Weights of a small GPT-style language model, trained from scratch on English Wikipedia: RMSNorm before each block.
MLP neurons of a small language model. Each row is named by its layer, matrix (up: input weights; down: output weights) and neuron, and shows model dimensions 80-175. Each number is 128 + 24 x the weight over its row's rms, rounded and kept within 0 to 255. Numbers have three digits each.
After each neuron's rows, "fires before" lists the tokens most often just after its 100 highest values on Wikipedia text that the model never trained on.

L4.up180:110129120118118153141128138139133117161102116172103125136107132139163112154110169135136125154117127080093088156167158065152128140120139128135163121126137121132146114113133142123101099145149060117118118155146164126108128146162148141105133163159100106107134111109132107122085119119170113154
L4.down180:140172114147117168125154150144158127096116091141139115130117073145135092092110145131105125137101108124134129104145187133104134099171144134155109172118158130123154136128120108162157101130166139117130158128143148162122140134130137137115078144110133120076086150102151164145139164109141133109
fires before: "le", "les", "er", "ing", "ed", "ers"

L4.up295:135161130119161111103119120123188140111070149131098136155143153156116151136143095144125111120179148094118127104137153109118103136125132142130141137122131167100099096133137155119130125129137140120152149141136108137135122103108119134120123085157125143148133140165085081109074128139120130134
L4.down295:172113139119110142144166171108147152158079141127107134174110106101158139134160101138172120163115146122150156168097108102115105123112145177106143121172157141116128106106099097147111130124178140132157151123064103151142140117131122147120120144137130100142155106125111099119131088158114133141
fires before: "al", "in", "et", "o", "est"

L10.up434:055152154088107117147119079106147105152119114085118115131128121203148097103137149164137149141112074119164139122114135141155167143108064132099129129177134153155049102131129116155124108141107130155162146109127125108151141130094165150079123111112115178122143166116123118109124122103151145075
L10.down434:124129109128160114138100132136109109129094109127132140138162146150116160136127128129151120155137109138109108135104160116169139097121114149085136097123145113133160141105118144126131102161106163129119089125148137117116140173130162154101108129114145103120118101125135154120117140102141134128
fires before: "a", "as", "s", "est", "b", "iginal"

L4.up290:129145186120105125086164104104079088122130111134168164111138154171090095173152123133161152119157101168147128106102112123124129141156133111128171147143109102133161082129125160144128141122135115122128164099119162136109136141175093103134100111096091155164122079117157133138162083107067129145
L4.down290:153113108149132092139080136127110120146153109104145154115136108119112136156098113114113159141094123144094131112135076141155078132125152133142134083107132144096151130144129133106101083111088123129118130124124171104096143118126147079136133101135145106163146119086129128144083145108131146162
fires before: "ent", "ed", "ents", "s", "ter"

L2.up844:154173123077130114109148063118135141127113143121130150129160160158114142096156111141154148153150140152164154094128109086108157119108117104106095164194141154145123138155125117150109099163106100114116080129131155139122157133158107103151101141151112096092117114160147130087157110166097131131
L2.down844:117124114135102143133125081141134128108099066109127130111092167148128136110146139096160132138130159145099157136116108095143149087133126113111129110122139132139130132141113135147176154107171099113114068147138119133134145147148156114109132148087151189110120153156167131101129124158124118171
fires before: "ies", "ific", "ied", "ial", "n", "im"

L7.up166:116148139093145153099092124123129086127160107137103123115122137140170128118126134079137152117093111155140156088136125150130166112090100145119122122121082129145137163119091079101093080104122126144174133114104122089131098109133135150118144104145111114140134132109070132138138153085133098143
L7.down166:150151147124115121105120106123154123110145095147092132128135136094121190114134139110132103106114105136124160124132083093091136139136117180124100120124111117136131154135162108157103114145159128145117120117110148133074127131144122100086147109083114106132120132147137096152108121091109164133
fires before: "le", "ition", "les", "it", "ing"

L4.up204:143105133141145127141121088105139155133153148131131137139110146165096124120176166118141153112141138124121199149097132117139146142160132098137111117128123162088180116075146120145101131123127119119180128094135123108132128112105136119137113151145135160129130161118119100153162100109123129130
L4.down204:111097126122119146091133089187142155107152146133115138114148109150143103099112080108125169107109131139144130148105123171105105121127128137128160102123073145135142136125129150154155121100128070143136107160149158083145149137135118161131136131134118112107155138067113159130079099122125133151
fires before: "pe", "ri", "ing", "ch", "p", "n"

L2.up172:128153107080158114127099122126136161117099124135151102129129096134116121138089157111121115119071122113100088146153126115144192114140153142146164148149142127125191173099098121133138138121131135144102107105137086119121162148086115153130136122136091129074142090105131116144123108124157110161
L2.down172:125107099123106129123095106111107174118126137136133101137101117099105125130090102117117097067126118091146122130166123125158150131136106179144151167148135114140099124135084149145097128120090153142130141125077113143122109148124097106114142122117096148180119103103124160126097148101147094175
fires before: "t", "ch", "ound", "g", "r", "my"

L7.up449:147155173108172098134165143141154190158117064078091132114129094113112144102100177135122146124136121095143088127104149130119131092114114110106153133136121107113085146110147086122089110113130144117128150107108108128098133152102171116128111113151154137152154132117131078144115100075110103126
L7.down449:155103080121112151183125165120159114116130123123114088111125165122109103098108165161123161147102096103091119105141137091109190137133148188172128085124106183103135115155141161170142106096129111129145139133130158097152122119152116181157122133116134143151096118118151172109112115139172112144
fires before: "ad", "u", "m", "th", "g", " also"

L2.up884:111131110139107124131082125107143173115126133116156126108103132181135083088161180134164076130120136135096143124151121110134115130139090096155157089106124127182135130140143118147099105161145111177136164111148104140121092116143102165195133128119139151165128108169100122151121107123102141122
L2.down884:138119102135145132137099147128145115112166116162084137170119169108116123116159116108142075114146081104111126132110156128127109133110159108117151120156097111109108096125139111110124153144135136149114097114173109154168161141130141165155113160116161098137131118135139158132112108105117138173
fires before: " ", " of", "s"

L2.up500:136163099145160132103082115124148117121107096111112167142138137123152135109086124108129160162125145097115098150124073114132106129150129153145116141133113128085118133135121126147156116112157134137119161139118156126187144092167152160144099111137149150108182135104139129135147093166122133140
L2.down500:178089117141174147114114123096186101120109126130101107139150129157107128103134117128163130116146146112105152148080119089115129113145112130190159108101140118182113126108118092107098099092139127136109121130128174134096151108151173123126106151109134151143099120147178108171113125117116144108
fires before: "ate", "es", "ual", "ed", "ar", "ence"

L7.up357:123134156112108129135110151116150106127133124126119132141146112139078112134106141140094145115151164134119118136065113141141153107127109103138151142083128169122148119176142065186058127113149096152132109134154130094128105137154166098092110197127122142148132113152166147129097116136165156115
L7.down357:098169145097098120117120060078110160143142188101094133137115124096082138150156121088143126094102153108145144120129150158110114138131191144141160135131132131093116119129147135145129134163153098111153139170143137135124084141160176122126122151089147157093112173103101149142118115157143132126
fires before: "ely", "est", "ity", "er", "ing"

L2.up303:111180101096170116128104135104132143147111107093121078115104092146130124104151122119088154130112162107155169146142117134186133100150122127121136129121107131110093150094122104096139130136095090127111145110117141144126139151128174073158132142152112113128128089107094124113102106110144143133
L2.down303:131123127113082110155099137096127169094117137142125149101110090089186106109127060139090113104123169103134140175129138140161091118126093121116109096129106105055109150137135101127116179130126097156132080124130103155113126105138100138143104122144162157158151144099141128157104111115129161106
fires before: "ch", "ound", "g", "m", "r", "t"

L10.up270:131159136156143102139102139156138137115130141134095125125120166128118159105119135105112130128105110073120129140157131084126142156118156111175066107085137099084117137069137104160114093155100100132134179154126083102121130137144159139109099116125112109142105091151117124124110131124105176122
L10.down270:150103105162106136149102109080151146079122184136171140142146121147187101191146119162163121111135109135132151108125122120125139157141152134105130137096138113129139147131130132113100102138131197169139114141117112089135162096135180118123111147112153153127110105154143130159149149116135107124
fires before: " ", "ulation", " •", "v", "otes", "ion"

L4.up749:159134114122120090115182121153208158136146114131118143141184151129129122109128095110117145144153151112135103158123119158113143140090104157126132121096145125163105098120125144138123084157154166121111090127115124148096100111107113145119178129150091134128104109131078092158136084165122118157
L4.down749:157134106096142118139110126105084118084203137140113170151082128130156182108122140142133131092113151135145129112098160116141124165189118112140111132139171114144131136151175151166139129135152096152132128117145123107119093157134131096137137173112152120175182084137135119156154146129108127162
fires before: " ", " in"

L10.up145:126136117119166154119134120130101122171115114154103136072120108153131111138164150119113109146096144077095107134151157120091162090110144144132167103125137124117123087120141131172137081108142177109094134124126154083111112134108159144127098120117096082125115135114140087091129141128150103151
L10.down145:118135109114092163113134126139173149158057140123131148136145107130127119103111143084153133145131163126166126113115132121122125106140136107101132151179143132109151119130148116154152097103163109127148110119128133122127152126137145144174108135110165152127127120115102130084096158083094109148
fires before: "er", "ing", "ers", "ial", "es"

L7.up1:143104195110091110082131149105117113156149133119138165118136130103129120153158136157149121130160113156090126081124118142147139158131125155129150110148109136127104105113105123104172134137151093077125097123098123094122114137099164095180135124120110151168130112149196106085125106163121096124
L7.down1:144096138137143115131136159147134164131132133129119096099194148090146139161168104123125120134108136189105173140134105142111161126115165162155090115127168126154126117157123129132132111124141118088098118144140124108124141100122110131153129140107106097143128121143125159155155168138119111149
fires before: "ion", "ious", "ed", "e"

L2.up348:107110138172142090165092127106104153147147153116159129134120132129112094127084127142143162135130102126118102101118146066095067138123107143105093134132154156128150123113099129084092128161103112111183123143087144114091134087165111120157154096132145151090131148145121128117127152136099089147
L2.down348:139111139106127094159137086117114127105135124147131103128113117114116132101117125126138184163122123115108100120155124149108127107158100176140099107103151130124146168160142123101133126112125138147074152108125137111075166084160125142109134154119138138146147165118136096089126120122088133143
fires before: "on", "and", "oc", "ress", "re"

L4.up757:040096123146098124133155159104119154117122089120142133143152127099134157147198099122122125124113122125147120089120121159142124163068146081088116140137144129122101168095100121164108137150120143118116095155166148127132088161166125104138138119136125108105125112097136149092122123184128148157
L4.down757:155128126158115152133162106119056094138143186177172121144099125125151168085134105146114176153120155076125089169158118115145134108122133118135130110152101133154103133100110116134108139147150138152136129058116117151094112131140130112154130138100149161119141159159122183158097151081115111113
fires before: "cess", "mer", "ce", "or", "m", "ice"

L4.up1013:132115086117141143136155113125108104120140135152124146127138159125132145114132149153122125107089114111124122111130140123118091102099096162123081136114135106112171124172100157109091111140160141141143113132136134114148148138155127112121125145097112135136119167171059082123124164150103110133
L4.down1013:169099159111120142088162117086150128120161102082176137127138132127163155129167131145074140093104142142116129105087140121130068126105126082091145100149122095108144128119142104151143107117102102163141145120157119150144133163101128139111126147126149104139099117137095102134111084123114131092
fires before: "ional", "or", ":", "′", "act", "al"

L5.up357:094128117163107134177134112137109185160136148102177152179101077114116176138136162133081165141111159131135118113122128120137133129119158093094143125083132111146148092133114127131092162151124150122153107093085168094141153116111173093123196138137144135137127160185124115087139127172140126106
L5.down357:136121179150128126099183082094127113135120112125152107137107099106135134101149178145142119109113137078115106148123122121104094143122069126127130115130115145115130113153143143121092146122152138106116139129131189130117143126136125090110141163090148136151124124096063155102103120104088120115
fires before: "cess", "ord", "ce", "er", "ent"

L10.up304:170143138124152155126132105087097152127167143120135168122112127154129130115094124138116140146140150122160123124157102151119130134129109073132107161123083110147138129144151119151140108128183106121167127119102137101107106164092130181116111096099122123135133106132091078113115111167149122142
L10.down304:124119106117141140133102154111135170113149112095144086123146191132129139107079156139124156085125116115124114125136100090144114131121137113134113131103126135133139150121154137178131112139126144136121153080120107108136110143091108147106107131128108139097101145112131115114136140148122118096
fires before: "ut", "u", "r", "ution", "rat", "^{"

L10.up578:109100159107157073120124135126120124167148163144141110147135137139179140083107151164123116163107138180091112165109109134151124126120109110091154135133180117116089143166112126143130089148151129146158102137129148106156143175195124137122127132151111141106145138117099128145175130146060151130
L10.down578:156127140071074098127156119098122107109102154118118107120078124090155110119155149109144118135123117100150126133072092135131167176137117132109130118148132078115119106178134110166108179141148174108121141121183129137104142123116099133136128092146144105125128119071114112141136083130177125123
fires before: "id", "ed", "e", "ide", "en"

L5.up447:171107121087150116129122100111116121137078144131124090102169089154093152170096103165103153178090124074125111090130091091121185083086128090115139117168147094083120147115107138142132132125174131147139108135064139125178121123136131148127106114144147150160119163149136143129134124095151117154
L5.down447:102071138151132129182121123161107130122149138096110138104094121115154135124152120161138115142087165099108079109146112096111086134076139157135127118105080115118162139138124126135138105104104125124143144088104118152065110122163146142129095122108140127146113142113151127116164125122127056130
fires before: "ed", "es", "ing", "er", "ction"

L4.up401:125105142117126088108097107148139110108109127136124134106156139131105125124149119113146125159149135140127157126124080156129135146113113143081123116133114161110119138075135105120098109142095107113134137086140126159079129108158130099114159097140137120140131101165150085127126140153090148064
L4.down401:172110136113130095129106110132157117072133152115109137102076136105163160090148123110144095124128115163130085110123149118105158127117144119157149048156118162089140117162133134122126147162168117117127115102133132157149191101088136164115145115143154162115162103083153128164109153127137128112
fires before: "us", "t", "he", "a", "her", "ors"

L4.up823:109138151109113132141137141117124146136139119163082093124098096148086135133131130134136077111049130069125123111160112142141176150139147145110145134134085176110117187108138120152127109129144103136130111091131145150140135094110121114139124174110087104145163083122129110080127110166136150147
L4.down823:153106145091106154109159146152165142159136133148107133113120121116135109140115153104157164081056161090091112110118124150113159157116147119137136187125113104112136119152112111181135121098144094106102136148091133111106101115069125125122082147118127144109177105115130127135118146116061096168
fires before: "er", "ation", "c", "ing", "ed"

L4.up117:130077127105138153123091136119095170142138110135119118132154116146144128135124161147102157097141108115101102133148144143158119090108114101154129143122213147136131096128162119135108130110145094115099175146111111157166099121107111136137137100149110137131137125139118101172096135105115120128
L4.down117:106096142124131149115133120106154097196097136132144118118124135110149132172156152099134112116152088137114147131099112128117128075158158137152094109148134155118124125119132138114165129139147087149149168185151178132115099095104150112116110116142088128140106130119108130149114112186141132111
fires before: "ter", ".", "ry", "t", "ag"

L4.up833:117140133126112078145101116147146119133162127124131147102114161141155106154124111144097139135067169114157120128100145169153128110101129113146156148163078149102090203103134116137136131126206113156120152117098129122127133130161120098114107104148107135144123136148150153102110085168140187140
L4.down833:155128126127135132148061109149111075100173168141113126173137157144131108145140068122190134160066120137132161120134099105130139154112103160115129129142077182133137184115100126085156124104106125158082114141118128150143104151211162089136110128127121101141144118111118149098103154170130129133
fires before: "ation", "ab", "im", " ", "ed"

L10.up521:122154153144119115151084158115115095119122128120139109122126140119123139120138144173118155101070127151142107130123131096114147089122148164116113166118147145144143109121131139182108122157155109099135115156156137107096146141149155112132163119151128146144160116148147179085114132122115129145
L10.down521:154122105133112111093103135088123148161157135125149117127115151158130127106117130168150128149168148136131100131113066150116154132123153178141175128129119099160121119095132122124115115157133107144147130114108138136124102097163154125084098152115179118114133158095114132163101145113147153123
fires before: "ion", "ed", "ions", "and", "re", "ld"

L2.up89:093139120125119150137093080072112170130115165137123170147135123101081104133159145105142088158131109136146146120116110143114100137147094094164156097130109128142051143106111081145158113167128138159128126134105080125104168134118123140170141111122109127120139152116074142137115124118126121137
L2.down89:098103074152127155122096119135126103098174116142152156187139145092106102122109108137131102152139083121130136127106136113134145136135150116160131104123126099076122093163141098106124089177127148147117108140121103175129133145124111139117112133095141145139126176115132142147117152091127160078
fires before: " ", " |"

L2.up363:120107118098145151104133135127128133141156135125144104105147125120147101125132149087158088133145131147102128146186132116171128125132170115121107121159170133169152063124117153158154143107086125120125123153124113139168119094101138102111120133118141149148146103187099106117134135090092139105
L2.down363:107088152151127177123099137118108120135134116147125111101131123145129170077108086131157160128131124143142124141126152137128121154155135132124157119167178105107146096119140077129106150119137073157177162163121144147132176108129111144117110139136143155142173143123109145109140140102068092116
fires before: "ay", "at", ".", "ag", "ac", "ann"

L7.up529:118077116139131114141160149121157145135113157123079131158140138139137139141173066135135148116129157097113148135071145139118106086132181114115137135095108115116129140114136130122127079151147106142127138110118134131128150133117154148193119086159114114104124155157141150101110139149179100149
L7.down529:119160086129074103130124165122111101130100138113139109101147069075096121134124109119108157105141120160114125155144126130150150129135138130122099139182137101120154087115082122146135114150094115131092111145115126137130151126088161098136119122199090164131130106110122091121097079109076136122
fires before: " of", "et", "al", " ", "es", "t"

L5.up70:132147103139144124116105144132164123102149123090125109144157164154090141105136119143120110145085091150143134123104116136118137144117120065162126109109107149139138118106108143127077130110143066120143129159089129149130145132165145113164116121130150134157157122117090150129103121162084152167
L5.down70:096111095178119076146126148133121160109165151081120144108164147156072171121143122146136149132117099147142119169108110141190097130127133070095124137113126121145133122120121152109138077128112118122115091124092116119134170120144165161153142118132131164117138109129105118128108093139136082100
fires before: " ", "ished", " the"

L5.up140:132116122127131150087095110132088161128132151148099112125122143132134121121165110144114170123147121159147101131161156092193141103112158076166119145107158110133149127171121095133144121108127133106137122139133139113078099126136129115143140055176113118125151135120169126139166138124099175134
L5.down140:084135122115130141149086128118152134135162130101163106094138124150080129145131152156129129133122175151165102143114108099109135120124128177080139123078118167122140135111083084149128121122112175151125159149133155112139112117087118150105110134121160152090085105114118097132158144142145111091
fires before: "il", "us", "ign", "oci", "emb", "es"

L9.up312:134149152135173154083163144146100130134160131111111162128159110135129170101175140188113132091120128108082146113148095151144152129139124152123143139110130116128121131143151095154132127175143084110138114120121104060156101115118154119118126102113099134161152099165133135105108125138144104150
L9.down312:106146148156110130106073121136092115131114120176196087129144174099089156161107133142146141077122133140155152165115127091131161123136113130148139130153114111154117170151120137149113150155138095113088123100148131102107136098182108122102092128108145165084135129162133129137111135159116104122
fires before: "ion", "ely", "ions", "ed", "ity"

L5.up452:148126151147121078098085120137134121098089140122132133142212125144134110160113118108083079143149142119137110097105120124117186105138116124100143136134121092147119122089146109163128097143113158127095147143138133103117136126151150149124097140136117109124132078160129113113101113144124129129
L5.down452:145146143114125132108160110133141153105137122121119150130149112120134154172131133151147081094123136163136161144144102114168106117129127142143138103162133090132118157165109146073153129120075104143118096127081205108138094176127140100130132153129156083119145129094159122163110143135126137165
fires before: "5", "0", "7", "d", "4", "8"

L5.up323:096127165130161136151102171164159099127147144137101111155147155188170167092126116115130156124116158143131092198075096143132110094075133121113142146120139139165175121131127151068108148118192085135094091139108172120097125146122136126086130149117078147117147138147169099130112114129117130118
L5.down323:113167094106089092113166152148101130117137137111125102107154103143115127137155127110170156123134144181146109155132128131115137115076112127090121153134132125117105135122154217152118116092133134154096112151131109150141139067122169152137154116152078071133096131124102124174130121147135114126
fires before: "ed", ":", " in", " by", "="

L9.up780:130121152112138053150143106133115154122120072107132157115116101112065131161134113140056110168127112119166096156138119117100096096107100129139175122135106186116133123135137141131110150130114063137124100130156140154117118109192131114181122139126128089086135144107145093123120125145090165148
L9.down780:166142107134171089126132139125162098115157113125104153122109123080094134167139146141133157166118162111135177130093110173117119116107121148152116151108107171135162093134155149118151122108108099124198105090147100149129102181096127112152134120120125105156113098128125152144096122150151127070
fires before: "her", "z", "er", "en", "U"

L10.up861:138114132086149147116136149160124107169081149155120120127125126150148110097178140104117142145076148161144109142126141149166124109130092118142143138132105126101127150141180094130121165142160186133153135141175152056165165093190121165134131089154107123129160164129152106143153111146102120126
L10.down861:122099127146091152151132180164117132137100121095124141110135128138150106106141109093106173142147117177110117140120129094154081116093083143122144126137119126172138147135092166117167153114121080094132135120157134123138131146093157121153115111164160120173137111158139142129170184165134111133
fires before: "ed", " the", "s", "es", " a", "e"

L4.up474:157105150148081122146171077136099192140128154130145122134157149147129116071135125139111144119141123135089129121110128160144138120146115135137132084140128142122142153142124138101137120085117148085169113110169101102137171166162147187110185138102121112143122134140150127089130131117167106144
L4.down474:148135124126118102122151109135156176119165148161154067121127159147139091084147135118140216139119139128152130169122121125095090137098134097125125111121099117087158127151083102116148098092123104111152141118110141157156130143161115166110144127141139113123143169114078111109160143114118125112
fires before: "n", ",", "ing", "nt", "mp"

L2.up244:102106105106099151163073121141097157117119169160130146085163156146067154121103141127090170126125117083158111090125093104118088150122081112113082163120119119162106168152090132134112138141125135102160137160123131119092116149074108104133122096130141130117104123139142073114159067146091135163
L2.down244:138100113163161179140135142123126141063108093149101115158143153103106128131133074155124124150151143121159122095152112086119114147152125141114103112124142142151117150168079103115156111118180109084168137151135170152094079153131151143099145124138146172181124158112129119136145133122156118126
fires before: "on", "ute", "ut", "u", "hn", "ution"

L10.up785:145115104087108135130120131147118113104120139162133083149142131157130115157142168115121103075143159113061102103104119106139075116122133136123138144077161111139112122145152163117105090076152099169117105103109104097091169159120155115113099156148114116136108130133153151136107142123113123175
L10.down785:131149160139134109104111090095118142135126110169110102172134151151131134107170109128129122099127141142142098164133111170157141169164135126149129077105095141128125124166129111086140119127165154127124145114113148145106160140121093165138084158175135086102131124080127139124103133118166111112
fires before: ",", ".", " |", "0", " m", "00"

L7.up521:091174168134109121134151139147095111143122128095156103089135127153139158169126126132134156129166150127134119104084142115097119087070142114126152115137152131143150153147141148116107112135129147098151115120125125135147133127114083116114105128114109149117102142157134140097140089155107133147
L7.down521:104146112093141119138113168146130122174120094128119129099146093162106158110160134117104117084139134132174127105102129116137123117086128111154131076124134140140150135108137110095091088127170137161157145127118155114119107117142062120114129092123115128149120127131121125099136124123146134084
fires before: "ed", "ough", "pt", " by", "us", "s"

L9.up666:092118159134140137061074140158162186132096096161138125141138120107127131154080141141075095151101111116096134121134080119158152130135163119150128163103067124135120138138121152120160149140173138115140118172102125135146143118070146128142129139106116109148123124156124136141133125153151139096
L9.down666:112122148105160122127153156084148168063096111151061139134153104134086104118154089086137121114097164137098134099125124117135121120115142130093110091143113097151154180135135099162078135133123110140160103113133133123112107143142130126097081119129124139119113136112121176094149135157147146067
fires before: "ation", "ated", "ate", "in", "ence", "ent"

L9.up675:151148118079144127121140161149088154124143137134162077111163125124153135172104141139126172111124107163124106132114107148174134100125176119103128064160125084117130142139141130159118120107112117143116162108128147099123155132125187138145140138155102122121147156124141169103157148135129160162
L9.down675:111083153153112167117206134122087174102090177129121082119139103079117125151141091122129136108103133117101155143143175118135140142150138165116109154143127159105181117134147090085145102149121142146169111147101120120146153098120132121113101101142130125117153175140151058122158108129146140130
fires before: "ed", "ing", "ived", "end"

L4.up325:135090096064113124098141154163144115100135089134163148144168123158097127077138143128115148140133135133068131113129100099127191108129132086123147138135152145094118171112091123124115089109136118124136102124096156128143134109120114125070140094091106109106149131117101135124146100130131137161
L4.down325:093145140120137119129089108155117101126123126117111148107162184135115128125110138144168093124108096112137130129126172136108125142141100151144162124118140070157138168083159111136161088118104115140150116129125118106131129100158078113077143144113095129149126095132129123174103110163144124123
fires before: "ter", "it", "uc", "ct", "ited", "ition"

L5.up125:121114147113114129112094090112161100120144150121126146119139142173118130124111165123123103137159090124129157090137095134109133096148086129127126137119087109110071074155121161146120116158097146112103127116158173131159118114099163150147079119098148159158096117138147115108161138152133110172
L5.down125:134102180142179120113117094063123122124076135175121110083132127170094174134122106150158135152116128093173130138119129136121119077125131160115157102108147118142143171127157122146107126125093142115114145091109158135108155112121095166115106129144128121144099145131163148131095111164124094145
fires before: "es", "ad", "b", "ary", "a"

L10.up906:161109094124119103138122150134160140127156114151142087126110127154093172118104155143093124151108130112124128110094080147107129132114113119139150134129101133119140147075107084157135124097111170148113168115144124110168118129122092113128155089125158116140116147140128096150113121173118133157
L10.down906:139123145121126064126170140119104110150164130142100118103101110142129125182136121186128168128150169149160148094152122121142126172102095129088160134127113183156170100104147112113141116139182115146162119150133134106116085125124157120132132121173121147128115135121131153124129113115113112139
fires before: "ing", "ed", "p", "en", "es", "ers"

L4.up521:084108149167142094134102088116123128137096131123120113136156133121153147133135136210152132104143153122075116162119138157164111101099168181112178114104114135082093085117113131122102122167137115120131113151163128115138136156099101128141144117127169140099174117130115141135152089114177063135
L4.down521:121078112166111153156137140157113135132127176126121118138146124142157149093102126135165172123134103122098134126153155149111130136099132150141153114107142124098099152162148106189104128106099142105133079147130117135098121129136114142124126170107173131175090121126146142145144149124124113141
fires before: "en", "a", "i", "iet", "y"

L5.up60:089122117128028155125140114095106165122142140097136136107149117125145144113155147166118146101145130116161113067148149089116108123108151151120132137131162113136141106101123139156113144093127129083134133133077113112146106148112073101100125124147142169145107123121150135080107124081138129154
L5.down60:124148146190121148158144143150126088156150099168124127147146139137099125173121089157109153133146142130142107104121100130147135142129127142115126063113119156138115126158136101090129188082117160153099158105127146161100149108113106125153141127157130104128133164134133129167133136087098133138
fires before: "cess", "ret", "ur", "ce", "ured"

L2.up426:160072101106133109130173101102164118150129144068111126131156134193117087126140138171088151122117152112100121119096126135135155166131136124133119150133137165091110078114147102143123140153138117116122142141103111126118107137151113120160120134136096145151098155133131110141115144103142125116
L2.down426:157107085152130155179141115120148080120166138137126155120085158114146132151126097116111131100123150113135161126129140151122174158118162113153107118106136192092153122136146148106163120118145109124152151118141131103139107133174117179140087142155096168147150112116159097132117172133141151112
fires before: "er", "ing", "ers", "anc", "ance", "s"

L9.up727:102136148148115119152119102135099121107166147093145137128077122127128132114166137115091121157104126140146144113115109171102119132110155111160146112137139120111127121123129123140136138157105146185141131099138114119103160139091125092102123136145103136110186175145120121110082142164149125119
L9.down727:141137106174144124171131186127156112130117110156155105083102142138101139148183098131134110109155088098097111128131170093147145125105187129128131135115137141135109122122134100173120114116111097149123116145102115138147084131111166102122129138111116171140119123116131150113079143114124148187
fires before: " ", "ce", "ed", "cess", " of"

L5.up240:114111147091123123127157091125129142110137097150115154113096141093063112138123134096118123167154181138157142121134162120135121153133170122124159126179100115131138155112197145143123107109146126107134131132113099091115184145157134139159075155111125106121140113112088101137103103123118134155
L5.down240:148101112108079139122158103126174088140120110139155123152119128159177106129129138100157096144124135119111125121111139090141173131104143100153116162139122165129104141135155117116139089117156083147120108146069156130168120122135141128140133150143139118126163097131108109123111154137124140167
fires before: "e", "ing", "er", "ten", "t"

L10.up223:157115143147103132079121111112153182134092155112144129115160144091112118133155115131165163147144139150154092103134107158135104139111152125070153120148139123108134116143136105157090152132070090113134154078112142156150070130101109071112168138170156139108168129110111122101145131119119117118
L10.down223:087150155153125149115173127151123132125127145118131159111120168126105142156136130117141106151124129125185108138115154140120091114079105118165101113147099122105158119120118123122123107124144109148132154153100120177119072156127148151149097152134120144121108127127102135140084149108119147146
fires before: "f", "cess", "ce", "fer", " the", "ff"

L9.up400:133133135141128157103094123162148123145106117154128110120173133131125135144150104090183121144120135103125179104097135091095146128124108117122145137105145138125132089119132140107136102121127121137137160161128134093155085155113159089156097142113113123116091161139158102103157126125145119127
L9.down400:143108112168124122143125156188112108104102114107136120096108111142119099146126114090106147154127111093127151120113144164098099149152123152080107128145158128142129163098113134124127128099113110143093096144149123133144158137184117118130115144135109108067165111120150120170151126112117140141
fires before: " ", " a", "ome"

L5.up832:110110117125135146121102129137110139162124128165132146159090129103145110139115119098119145098169154087087112136107139082122121124133105171100138124127169144137113143112147172159129131157143100145113124113093114048128141124121126127171107127121135120099131127157140132100109136134154108133
L5.down832:151125152129098153118110136131099167129124145183113140126146120187118123130093107117125099148141104131131178125096127136126107106160129123136118128105098131143138154146151120127127125101143169123126146122124116114093113141107171075144176109141187114147154109092164142108116122143117158130
fires before: " |", ".", ";", " "

L5.up618:123143125141130118164119145152093142099138116114153129124178076164125133121151154117119124139110100097106114149073141129083114134144146139133118158117096151137126177154087119115142152106144129138115147089137163132108147121134142092133173136102133117101124133130146124101131149127109129161
L5.down618:127112126119122096149122134153145116074148106118153095133130116142156125158084095124189151136121140098118168110105140114132113095115103146126138097114090144115164135100102123146152151125135142117115151127095162125160098126153132101170135171126134129127114137077130102141140179150142156141
fires before: "oc", "us", "er", "se", "ograph", "re"